python train.py --d_model=320 --rope_fraction=1.0 --qk_norm=false --init_std_up=0.0357 --init_std_down=0.0 --weight_decay=0.077
MLP neurons of a small language model. Each row is named by its layer, matrix (gate and up: input weights) and neuron, and shows model dimensions 160-319. Each number is 128 + 32 x the weight over its row's rms, rounded and kept within 0 to 255. Numbers have three digits each. A neuron's up and down rows have the sign that makes its largest values positive.
A block is one neuron, or neurons of one layer that tend to fire together. After each block is what it responds to, as a language model described it from the Wikipedia text at the highest values.

L4.gate64:153106125083196140166092074128121067091075143126155169154116143151093171152174121147102166124123032135153126134136180110093166118082151085094108128129146133134163128134174114112121154187120130120086111154147117068076104141095112112113104126145130168093110168154146117074135150145156139137137116099159161139129131070183138110133121138055130155072108109142178150153122157160135139164154132106134113144118121127084169181132135105184068132140119094110093141098097150123136130100112102
L4.up64:066178093145133148134054113053187145103147169137051124103084135041126131161106103151142186071123124078080090137130125153074182106185162117108090112155134125136131130189136160107151118185117143084131159125150122134106113142126084097100166176162052118074128200149169136130143113150164130101095118142140137146127078079076149159145099080133161129146089168134155145080106133124122168087103124162156098093194127107143148141184144078097146183138152095113176144095186112126143130106142114
L4.gate197:142089066137119120154103125094141127098172130071086139081063111096117118101113112095139195168134148172146067185123091146082167066165137119144023156068121112159111133168175142167156120114113122134130165152130171066152137152065127093145116098170081172146118150159152189151139079119100150140082045111138121097078104103119113095093108132084160121145117211182091147107225138138087118165095104083161107154162164156091156132155152104137231165082118132120048128122117156170110074104116157
L4.up197:140079153108145213158120125137082117115103131097040109097095140082155128088127093149100133128094103102155120075182065135071107095158144136118105114132123106121127149116159130127135129155139118131125119127112140127137137166100101155106143108157160150122118099158119168042119112080046092144135154128162055104119116152151140138194144118143096162101076132115110128117152124125077140094116131132106120140153136183106153144201029133116093123068115116137142119087157146126160087137127107
L4.gate397:147100163137142119119129141110106133099098157076092122153120119100155170120140160167154119146139077137093118095144116112100105104077158113113122090144160136147138147132141158139138148127140057124108152102162097047117145187115072131094126129133097172141112106107133147144123075081123168136111145212126090168066147096185102136203097111158095178090144114164129093141091171078076152107103106105189107186126129113135109138108149072094114159193176090155074108162097076144108139075093099
L4.up397:129154113103139125135095155098137166149139111137141130118156154131141153113105091102135127180128157069104144171146183123156173120103122153151162187115129130126133183056132150107178149083117109132102130135123129128160098138083059123060138175141123051132167085089092069157086111094162097111125118149095063126085083189117136090129119130112128145132101174118139114124108111121137135152172128089086086135158175164129133119099119120135144116084150137083053060103062162140136122123121062
L4.gate441:174111118080111108106170174153136127101149143128059128145145110096087180161143107106146181111109083091098094144132113180151147162041125093096142125096155108145108153140162157137126094103130123152124151075121136050074111126121104157114083058115095117161136145107105119121177141164085109133058110132172235073123128137136138155164117101090208096137091124115110155078097110121114154066101120116134092166103163121185175142190093113151145198174137131168094152133164134161187130169142153
L4.up441:139166141116123135117112145123215134111134170144123151084108163159120125100172066100176084075117139086126134137176106145121112159150113136110096089081109088111106128106124132129144106104170129108157100138177137112168156137132096147104142140098115125159103126119112105173160106115103098146095149134144195123123109170136138137167110137095116079102085129164126109147038108062110200153104091166125134089071105171127131207126150183142152141128209140129098108086159100083110129072169196
L4.gate462:164089155091130128108094114158149130092100144110131105128118160065088120103109150185124163117111082128163088162100168163100114154118148096108112109142107126081137122079127129185151145136200152128137120131178142163172205111173107116102133149147149112170118118144087103142091119121199147164170147120118202131082097090115190194205089149080123165142048101107100136195076125123142118121126145127151086152165102104139148119132134086053157109155146096112157143134070091164193140194076158
L4.up462:140184158068121158203100146095093081137118061110139123079117081105118058136157161056186075142099167074119108111111101117144158115106131089123121107110130135076123107210132106121167093105103115155166080166106149072089143182147108119173134124100202076115112162146096183128149079122089188149171124136105184160132154122121156128103163088140165137165131156112174099142198122184081079144089116162104066133162146129105137144094040106167195127124133176099091133113161096149136180132165088
L4.gate485:130064131082099147118117115083113096177151076103143184147172118153087196143142120120110088165118108123124066135128076109127124114117188122122147144162053184107165145130159100155119153132159133138125187117185141053073129117126112183114164136094141172091132127101177098179093086095097143125116125118137071124106164160141164108151139139064169032156181135112119137181147122109092135135101151054126125187078135099123153140150118094122198156185149129169133149145105159091168079111151189
L4.up485:108103191146138098077184117097115060130159133156161103096105076150160116140149129120201116119090080096095071118177099113189149153097144124118191118101075142115118089127150060170170102136160108121082131174135165133046157061114170175185044132119113091094142174118067161157162127131130124079163105109086128124110120132181196156098143110153145128122129059108108133154151081104062089098163192077107110187120111122129123140111108171157153075119130163202136091125167119110116069129153128
L4.gate559:109173067113121192132116140111147104109154146159133117115160153173133154155165073120110076116126138123079140139075108122114158176135146088135172136156119163087130116089082117131171067144119080160107130129193056076111094166112102132115190080150102128075190100074036115125133104081144116174111196146144170110083151169160117159153151151145129122101113222126124108080143127153124162102155183108115177138142146133087123176140111119153084135139166093152128176170125197105104125107114113
L4.up559:065115100138131095093129136099110083162115144076129106150140103112127158089105129101063068133100085180106164175132152151099127071155131089052075112088165087140129110094126121154072128134173094136134131135122168096102110185171166099143088095114122121164106169137151081180126163106069148098128132145114151128071186122089127114116169035111080102097127126112137187130150110148161127085132185119137091102172186157109171150158127108140101062148148115170098172112142188169074095151193127
L4.gate596:109128160110144110133124098099137160141062088134132131083112141100113180104126098182190159135073144090094126134189144180184139133103102161116168137154141107125157171148087108113059130158111137142134140112115182070124160153182123158128068093145112144179116137142127165102129172150087120127162080124090154128126070113177167143129156155181108148119150149146109093098126128141080144170110179178118140104135103086081123157142080087129102128170119197178092157164113139088093177144091097
L4.up596:096126065134162108126131133081135170136125082160150140154183163186162108133087109127112120126144156090159096175179095156163117145082141094202092174081135184104168120158077066090118101103142101159103093085094123099128077131097141126120155090093142133187163184171064139161138077110111120126066152165139087088136174125077115125130184141151137156163106126149123124116093129190093122108089091075147152117177139144108156131100154075109135165105083066197164134142090057033156146066149138
Responds to: Final subword pieces that complete a common word split into fragments, such as -ate in approximately, appropriate and ultimately, -ant in important, -um in maximum, and -ed in started.

L7.gate10:100123145178103135117083123120091182101134140125096139098144127111081190069074100098061197110119098143154171120143156192173181170109081136147167127159110157116083136136114110111133165151116162138149113136129116139155131131144081091153119126113112215151157115143174141104161133120114137149069121145139086146152093098074117162088100120143101141131148217146094131065096142126142054114140109147099036167106150130118145108100101080157128136153086068138147154137033151128113136188169115
L7.up10:124143094122141165165132122090109166145167129124150078106169104131131195073146087114144113139102138088146163143108111158103144112096085165110152131126140121108148096146117092100146136113150142135089146090146136131163164154209186092172127158124099134138147091126132153163084138157158117100127081146134175120163121112148193093169062172153125079131148158131122150061159145131156099193122160123105085103154148180166138105187139103128128179110219095164127149160149135138255109148086147
L7.gate21:128149083123174173073138152138146124067118149131184102166186067141144120094140120140132136120097134160101111086203137130162165115171111143108066176152134140118143134173110179047172128134166153134136118125110117143169110171164120137151153115178111094197069108079075104111101141089098092081138117141151076131110192066142109127107165120153061146062102121159114151131126098139172155078115111172197170163079186077159097117100104125129156091060116222091114104144091181137105126120058174
L7.up21:158177142079072149143060184111110086183132121099128111158169123138157138143085103093186167146132138052128151116167136121147119136135134149068141130107137130209112136180112128125150141078188103139132144114116102134132158102153152133120152128120153088151142089083085127110107123132095165179152163115176102092158084103032112132151119092136106135120128103092101129112169185118152158049120140154176099182095146128153140142192126114111186134182087229168119098134151115134128074150154095
L7.gate153:012129119120123112153124129129105163161171083114163132106166146092084107097122117129124158068167108152135098080139100158088157119171155175099156135170151126106134129161110133140101133057108102144132092133146165158106135219160093127078136182095138095084142108124078179104137040135155109142129130120147118112186159141137153186089085165189171084158072103124126156092184173102134150117097086157153155113114130130090136167113185192130123174161131157190139156048091090184112168138131122
L7.up153:146151108145144153149099116196073175120141057091087117175200116127159136178117065085168200089136119138138129099130096168149190142113132127133138090169141130213158135225135150089155092107097154090156113113132095103146123158098105159099112095143139089122122122103156091133150163117079152067158121114163093151099150102145126103146117101147147149162218126185095118083122144151111126127069081140079095136111114180110167093132090123142093152146158087177156088147130132180072174154097166
L7.gate283:096133110154180121111141109114171116164174089106156173154178145129165206115126072173172125105149073109175104151116154129127178115113124111123129087146149126119123102127143129147147123081170174161110144187148110077142163110067094146132146102175100119125134142140116142126128110168124124116113139098102068103143112185086101137161130116103109141090101191164123158132150094055134189111180115120110114082179169162133093123127112113117148208143115100153143094149124092136144156117159128
L7.up283:109095100150082108122157130128160117121158109095110095152139136138126107156138144123111094152115125129121188166180173150132170134134165171132090153136139113102151171116139118176127110163142188103171126107127136097136078161075175108155086118087103099163174174127142146104153128136128168157127141127103103101094103053181112117099089171140137154119111140113122158132131128170127131185130054136100119107141165069133145102133211090122160190082085124171117178144103158146147126115165180
L7.gate295:136101070131125104135086146072102123122128137120115107072122169210126056162153118139154133072186117150090119098149132107127117070110153134118106188128104128121082118140122132064144120126115187164178069099134105078134131065157186191112123099119093167163142149203147154135098115142086210057137156089173097091089084096082174159110114130160129128138186135165105184094136154102147157135197177160100127097151095118166116074145088105066083082148183083083134127107143144105137115149129088
L7.up295:094125101149102092105182102152106109148184098184179106128191169091142159137136143136114150112123144130079140107138115093110113125128111174123110119198142135093081077143166136129071062097128157133137090038134140069153199142127147125133140160155147148127162100131151134101143128125084163110080122125077092151128132132167170136183114174174135133124080171113146087133113203114132120154132199118152147136079130135098157100100143125064088116049124102194117094103079136170151125133077138
L7.gate388:132078154096073148164104126134073172153077122124115138131143107132157140176113141111113142085129128109170130153096087161159132121132150118160128163097173119104125123089141088108106109140112157099138071094080098105074098114174139147203107182111126143141173102116100119081045156227085162087163144164101107114085125131148124093078110095109131142147135145136185076048171096171076162068145173138108108156128135119099083185134148096125096160164063093070177118120155105104097133119101158
L7.up388:085103146126118129132135168145102059089129078167145100203168115080103134090153123128105169084118107130104176174121121127158103143128117130112182086044150110143125075096132197120162116100117119140105112130132144152169178095171194119103089149145088151125135107118123119157121136113103110115142159193131106101092120149142148112173145140110079101159097148094141105167138173182116112123107168125152117132186113127115136083174140076121175166107137106149101135142112159178161148201119134
L7.gate404:108157121140143106116146148136148101180095121108120081129097127165101118098143098116101120151094120121167144120130102122113124112102119117109146167138131132120163089147136085116051123084148106131138065115138120116110157133102120152103155104174113109169157123150147167090120026141089133109104116164164063152167067155118112148169109123058167106068107116076154189092099097058080137120160163179131085159100082125106155088197087100129125124157128118109140083160148162198165107120049139
L7.up404:164164129194097095079094108159149127157143148159128097137138108156157116145132123173109089158087095113152181156123141141116108075118163148132135087144120204146123098136154078159166070084175088148079173087157125157085166159116143163094132101155173152178112096071192168159134136027146125059167116184114070112109114097116176120135099158160157128094100123112183155131171162091112112152102139132106161172096132149156104155132125206106090169075154119122188140140112115133167153147084126
L7.gate488:183146083077183095120133136062133117133097142146139141176174084133085225077097079131106104110095131069157132029118164145145130114056145076142077101178121138118143116120091094129128125097155104097144146151135096074122133137098172188114159166148120115118177183155103106139139116124159179131134125116115125117120080113122145149159081172154091066111126140116087123098144143178126140131112090105096130112145124173156222142116113116079149155109197128178156149159189108153106162132160156
L7.up488:090186121108109109157157116154100122177160138069154110148098126105112163055130118163164152108155146114158188089165170111089134086079098111116118133169075109121123070165053136104124131100141165130114142157063073113091117146134236148188115086170124128160183135110125119157092151133147168199089114145147123100120137051076199152150085114185102125062189142066163174097116124187089118096174184148122083103121129127086157107128107161171117141078162114145156135137107097094143083104084137
Responds to: Endings or pieces that finish an action verb in biographical prose, mostly "served as" and -ing/-ed suffixes, e.g. turn-ing, hand-ed, per-formed.

L8.gate578:113118088106136145060097132141151139110059136115141080043166160133119156054122076137086100116118136120082112141132069101112163209104109127094099160149126123174161100158141148088110123103146114167104160136177156121128151143091169129061187136064152106151156086078147149155129152132109100114152128069076108113149156124179134140054187123187151147126128134136117090119176146112149111145206107110149114081093116115078115119084155117141099116170122110138154117143082095152162094143087110
L8.up578:099144078162115159073089127114138147163162130133144205111113095117126194135175141143116146129095128109154138130120123127146151082119183171108149062143155100122129148087162105126104132116136087093108124146133144060120146171180135139087164121104128101120189095108133181094101122140084102098136071122148160140197149137138100117107097125147122125178173175121156190143184183057136150158158156178179145128166120127114100096207124136175093136138208132103073158111199118145144173117077126
Responds to: Words that introduce a role or title a subject holds, such as "as" after serves or selected, and became, was, named.

L7.gate145:113136065133105110161088100088080160127165112096184151122156113168119122094138098156152081180172107132078144096166197130083070126125133206150163093106130103106078066148158095130180153110170104137128116096090154102162143145187115122118126107142110075166162076177084181141131145108156119093153070119076092102165139077082162113177117148098114131152130170117126116179070117105100225087141132136158098125095122077124202179143076111082138114130135095106078101183137124118171117107095158
L7.up145:095118078131094112183149140126129114072101142060160116142123073131093135077156158108111131125143061134095132124165088066137074097105099111096159105156096112107114116102112123179130112173122155110146157108100111132092071099101152145139191153145041157130119082099154107119173087130132088089099107055169146067156161152124159157082101096152144165096138124100152145051114090187150163151132101111134105152139152181114114110169129125147127104097118120167170179076109128128141134132082087
L7.gate171:187187186078114112162117113072144182171087149180108128174097116144131092106140090121185115134110111112185111096112106118111106153131219167134147120119097127120139016088151160045105103164143096094152108143179176103104044100127099120155102093161174172169102175125174110129122134138155107132117125201156147151126124112208107114109099100073101137137078139162080103130090071140129128143155149130124070123131098090148107121110139127135099171112134152159117123155131121107116126145112163
L7.up171:200174083083068116188179064083132180163097185128144128127112129106072163090181128120152142127168112158123129112129146076126144148097127129140156087159192107090101089126108166112122072097111112094124120150106240082106128073130127140184155061107175143142150143095115085105118068124105123094145114177120124143126106053117115106192165138162157137159140177113097166106126114134135167142121104137075096193100163184143099135131172083109093147116142186144158130122193167112172112181066128
L7.gate238:137181123139104123117176071114126173142118111144199118123142120116087098110099111161141129124103179129072122116129115139100172129128139155124177109148148161084150099113194114120105124160135116153176149075159125131184132129083156171107172161130173174061145129132136096167120131137150143171111167184118184168094088140180139189173129096108154148116126094123099104149138154117078098135094127156118062052082060127101157140136172134075095177158154095198080098131190111148097120125133172
L7.up238:165160162168124139076184076134077108091128197179137118147137085170086145111136116138133114075159153116060132171142148151107106121128125183123134132152162107120113101135125125151136172120164072107101118114147066107100081104128107145091115137105186132087107168144154125103080150116122131114176131148211114091149111047106126130191098109134126143105140107161105157103103150147099178126124167162135104184119075157175142138068110139145149191194136120111078132054189125161121134146157151
L7.gate292:128155112024150109123142136088125139121104081088171073193155145095103111130046134134123147118165114138079112149143115119146106110131116147118203074114122086132126141044150104104161161085119112065105171095137133152141094156178171095175158139079108125098109124078084083152087138156182143058103165143069125110127057152161146169141160130095149139112099151160165110078099161121084145135154116120172138178088159130111162187164147109123098127184118135137105122095155134146113102076108119
L7.up292:065181084144121151177147125131109161171111152118165151153139098093148147094149114067132137189115132122118106106084083133151181095152118072135199070175068134140106112099125130109082170123109114095101172110159128130182122143152149101071172071126166080109112129076109123129138115189069084105136159206093169118082123118087074141145194115102132118120069151091136122148134118158121104183095140119186114110083127168148166097121138121147136142110071081105125146134088150078050124133099112
L7.gate334:099108138179099143161157096104127145146088133030101093156073136078138118164133172155169180130141132155134151118176161152148163134061112133126121111164169148128113111125152107086141128150116074180079083150105103138138132082081134159164141097094149150209171115094152148177157125126193133138167157119120132134130131153090164231193111080092145121143107166142123109123116177094176197200143121122102138128147110131112114059094160130133127135165153097135135129162102151162137107122135090
L7.up334:093137168047146087111150128048172111141082081067183142084124131098140086100091114098139153108181141160110103104167159078129140126100109167110151061148122136141131135182147125103122141165103135123094075129112081123126106125175164114146124117183147129131126133131130186199122147149129148177108114132135198090127198158135105097109117085140121133108169130173096171149098140163118130151107101107106174138099154091138152097148131139126139140093166112134141101102153091155074089156101128
L7.gate452:201128123126095134196157124113118161141091143140123131151101125064126142103108181106102119128095131076098121103161146133134097141156167161063161112134105152112151099076140102070126207127093077119096090108153082147089169167173104118135132103166122098138159104114111121142155113106141118111166164138181171120175094092114114105112148092093145128099089118177095167110118082092125095113109159148168136156148077080120161155093128074125145129122126120049082122066178114117174162105062120
L7.up452:086096112143143130134121089110091104085111140167140161140110126124080135088174119125172113095116136135183163153128100109069140150104090136158112222077158096035101072131101078112089167097157167097177139128172145189100131137153125093130175150157105131146212155093080112128115159134121109074101105148120144123149112118109105098089132136125114142129129117115123147125115125125157142141225054124156042088105102184144072097161133158149144151139109044052093113116120140092109102135115137
L7.gate456:084105142157067132061079081156082096105082126127137175164133116112138107086172095066151107093160155075141132087060154102130158145192178144094112094127137121094132084127158133118192117119139111148153099151191100117129133145139122181128129170109130195134148146088107088163160160110108119092124148174057148179050093132123169150100112164104183170139171129144088114187149125145122130134160134094130129123122106113174155141165126115067123135076098139176115151142090114123119121117119128
L7.up456:141094148131084095189172083121177155155110125111094135180099143090179080140190145080141143142128125166174092164159171097102155094156102132099117056070131136098099086129127138095126128153151114135131100136164140127089143098129132148160169142139148149137137156189100112131110131126162114091100179160074099129086111105178135086235124106080133122116132150109158185129137105155206123051188129138142058117079088119135168076160151119156118105089127093107195167156138140178198080127132173
L7.gate603:147132142121128095088124100049148171122060144105177098154109089163105149125162124115135128133126124079176183136118123113135132123112134122191185109145123043066160147086196130148129128127085133088085140157122123086107168114122077154134135170189120150161143112109204137131136113066144142144158136086174143155162108121068190119121059140158159116112085125130131121140125097112142082119155074108153094148131067146090093132122190102141122132110212158179136062127134149107150102083133145
L7.up603:160143095113129180156121099087141149130148066142174145084112131087117112120193096137144115163144034145154123086145118121124100178097040159142137157186120061130140086119065079056121163137142148154150164064154089151080086130115146110152082079149136036117119135178106126151126154056196143151135136122127112096145181062109080138173094129144105095178171152155194176105071137088115125134206059171158100139115079145106158143114126120085127158159141114183106163127139143134098153109111184
Responds to: Tokens that finish a modifier right before its noun, like adjective endings and "of" in "list of", "species of", "-shaped".

L8.gate335:143126162160150176124157085105114131154123212140130081144087121127053065131192070163141172178128084131098161116121108075144115202133097139138125129114111118107145108128101144092115117158157128113148123113147119112143144170120111107193108124200123116138139136140169202036161112111180084116132131168071168134160126131172182138093171165128116150150152150089041152165112151140132124125107124119195134171063131132089167128143103106084071224131126144109124119061181145154203104146153144
L8.up335:202129180078091124148168072084182161159074162164144100127158127127151097131141102086150148157093126134061135130081125092131203099137125122158164128145123113121144117115167153083148095153119108125116179161146144118100168067165132138117111102129126198160137143087124067123144124093154092111071159207086135195140146067114142121108090108122177114110153139117126201129111108197139129116151081117151056129117131189107136118169160102153140153094158166142138143150122077107077145137084129
Responds to: Final word pieces that finish a split adjective or participle before a noun, such as typ-ical, remark-able, appli-ed, danger-ous.